From a checkpoint of a small transformer trained on Wikipedia: no biases in attention or MLP, a variant of Adam for these matrices.
MLP neurons of a small language model. Each row is named by its layer, matrix (down: output weights) and neuron, and shows model dimensions 48-175. Each number is 128 + 32 x the weight over its row's rms, rounded and kept within 0 to 255. Numbers have three digits each. A neuron's up and down rows have the sign that makes its largest values positive.
Before each neuron's rows, "fires before" lists the tokens most often just after its 100 highest values on Wikipedia text that the model never trained on.

fires before: " ", "1", " the", " R", " May"
L3.down470:162072094127076112153142107117111157101142121120087156093126116110162155108116081110145130101137120124150118076174069162069131111085089122195092197116157113156115106150115096136135086101146224095111110172109127179138138077139144094122116110117136134184104174081157117121147128100062129204148141053135197087127113169080110150152088129167060114141114083160184093075128117103132123126099

fires before: "-"
L3.down438:161151162152123094142124123116154103180127164158128131129184117187131098105099155137083185097142163131104130112176120093110076118123083133076171157103194072117151115076165112141121156129145162120122159101118125134102192111100098060135126128134126098108127112134111146162090090121121170125167103169116157081152122150078053086074105176116163120087104142125049127122115077202097167159155

fires before: "ary", "ical", "ican", "ic", "at"
L7.down156:111142128120121138105143165176132121108122154041143143154120100109147191125147149065106133122109144124162116142100125116173131122171122154121147134109159137109077150102206193138182106117135064024105150103181124163106163144088151150177095195127133138156145082111127109117118099131085158202104140157196120094135100137111097138156151102093075168192136097086106183126099101121150170108140

fires before: "-", " is", " b"
L3.down400:172128107104187139145156082095138111133166151158115089086147094130134150171088136148091155145125113173173131079138127136134109108167158133112097149149192184081112118115091119131120091079105129183079104145122118177184115125132138154101089089109100156051089130139150132077154027187136158099148154165167108117133121084188108149082119163129133171090093145147098084103151194154099093124135

fires before: " ", " the", "c"
L5.down415:129126158120059096156125106127152219167085138154088128124095119120129100149138093137138178152131136091139058147154158125136180102153123145094064111058121137153132110123174092107123105174079167155183153107158154148159124095156084076123164166156154118125148113117114108149120093146070083180135111159121077154083117138150142042115129123161099087123133086169164106088143115107130074146105

fires before: "-", " G"
L7.down251:136140131138102122141125148090151149109212137162096184091106137148081172137161093211101141075150110215130099157155133180123138145147110104123126135063172138077099136118197169120131078101086100090097156065092168121164152066080140115129149125108155120154129109156139056105105163155138139121076148110096115104100095140165142080114108148177075131164156126080065139105140125150088204164167

fires before: "-"
L7.down207:143069128145067169131140118103174145147077072195147103134152118087148069106105169139082152116133124153116133113096057148100084167140167136169130130137184128127173092064111085088140095104090148082074147083158130143146077147088125147101117107110086122149084148156117126170147042152141087106111097132139098063131146123119080134103141129163132134108111150155071074089140072112139138138128

fires before: "c", "n", "m", "ent", "st", "om"
L5.down160:180144132089111095121136128203113192113156081108136134145153115126143104117119099124117074058094149132072049189083164088107183181115135153189179093106107133076091102149173154153178129170121147158135178125141169147163156113123177102105139131151122140125085095078117157103122111123158144124164198117150138131107112170148123052128096134128189137155154099181128183088118140136113179134183

fires before: "-", "C", ":"
L7.down405:136151165145150092129125128056138076152208143130118126154169099117095143133126143120133151123102144178178114108109170112181126152127106162118104109112175094149164117124164240110128070194175148111092093158179140119163201097134125110100124097089139069101112134137144139129141137090181117156180067105129138116161153102153149168124100085174088132137128127091039134186178138104137143178152

fires before: "y", "ic", "ies", "ian", "ist", "ics"
L7.down330:129113228097158084140108108143124109080106151112151104148106083098141185141211101181157204134095086134182121145119115164122149140079143175129126087164136118118201078129077153147098129075177114125120180125167109164156105106118168093119131131155090148108104165098104115127069165153073150130085107125198132127076135143104100101120129084177078134137107128138125140136158134161150186081076

fires before: ",", " the", "s", " he"
L7.down516:132177063097095137090182173083140132159170151112148149151101140157137118135173187101064121171158128102179064154102117089109156110103136103111126147163102139104080184077107133135097157127071093101081114082163164179099158077109066130134174164161055106149135152160125140137144179199092151126097153107161094147102132120180074101127129121165088104084141093100100126134134114110082145071112

fires before: " ", " the", "ing", " his"
L5.down601:150089109112118126128112081105159194144113113130181130139115135076209080129141137148118154164109142147124130092125058142104078094221099125128111128100192053110173106143172142102166124076097165101151154113117126117136158084115169108149161123083108125120093077092111081176104150127077138115120117135111129101161209129135120130155129072101122170147171108166133071126141140119125076140124

fires before: ",", " the", " she", " they"
L7.down126:099152104137026137117109132229179116114110144084113126114128129125160142152130117116138104157108149158199129112108067170133151087126142097074149139155140196123140163160131100120110138133087103180142104120096156141120134096095062090113148150160062115207165139110122109135139107130165140120155117165179097095137136122131170100121142087080109173077132123120060138131119097142091078092104

fires before: "==", " ==", " and", "ist", "ics", " |"
L7.down102:087139060102158099102114128096108144106082197164156049079121143167063123131099147136138152185142138125074131171169171130165114119069143110141106096173190099108107187099112099221162159107141190118175138159183114190123168131124193074155112116163131130118127174133150123089123133148198109071116072109177143143116146174170159103160100120139112096153149099117122144161202157106119128097106

fires before: "ic", "ach", "ican", "in", "iss", "il"
L5.down402:092118097080119102120127092144105191127205168088148179131109096120090162112113096104142132135122153137098140110128088147154073178120151094126172141142027032102167107189128158116088120136117131120087143129178147142144148101167166052153114138142117178131092128087105202118100156164161126152146175154136130154146179187088098165153105099115155154135174149120115110183047116126132142100134

fires before: " in", " the", " as", " by", "ing", "ed"
L5.down306:174145121130130134104131148160193147104177142086120188144087149108108173129166109139107120085120088136164081095139151127104129114176104148126114151125075048060083099205135153086148065131124153098134086123063067156121115089127145091109099068077120122122124124104135144101179109188151100135158103157148076087081160124156171118186131151173127139150169107095158131110182146106164046138095

fires before: "al", "ach", "ast", "-", "als"
L3.down245:113086177137155103103124094104142141102125166125071116137087183117080134131169097174156139123128123179104180115180150074130165079178086101136146181121126099166124129122156171196124121183134189132084161191065082175110208117136125091129051147168157122122079076115124130144152098074125111149171104137144172116133142178103164114119072083155144132126073186105045110055173106070138131100164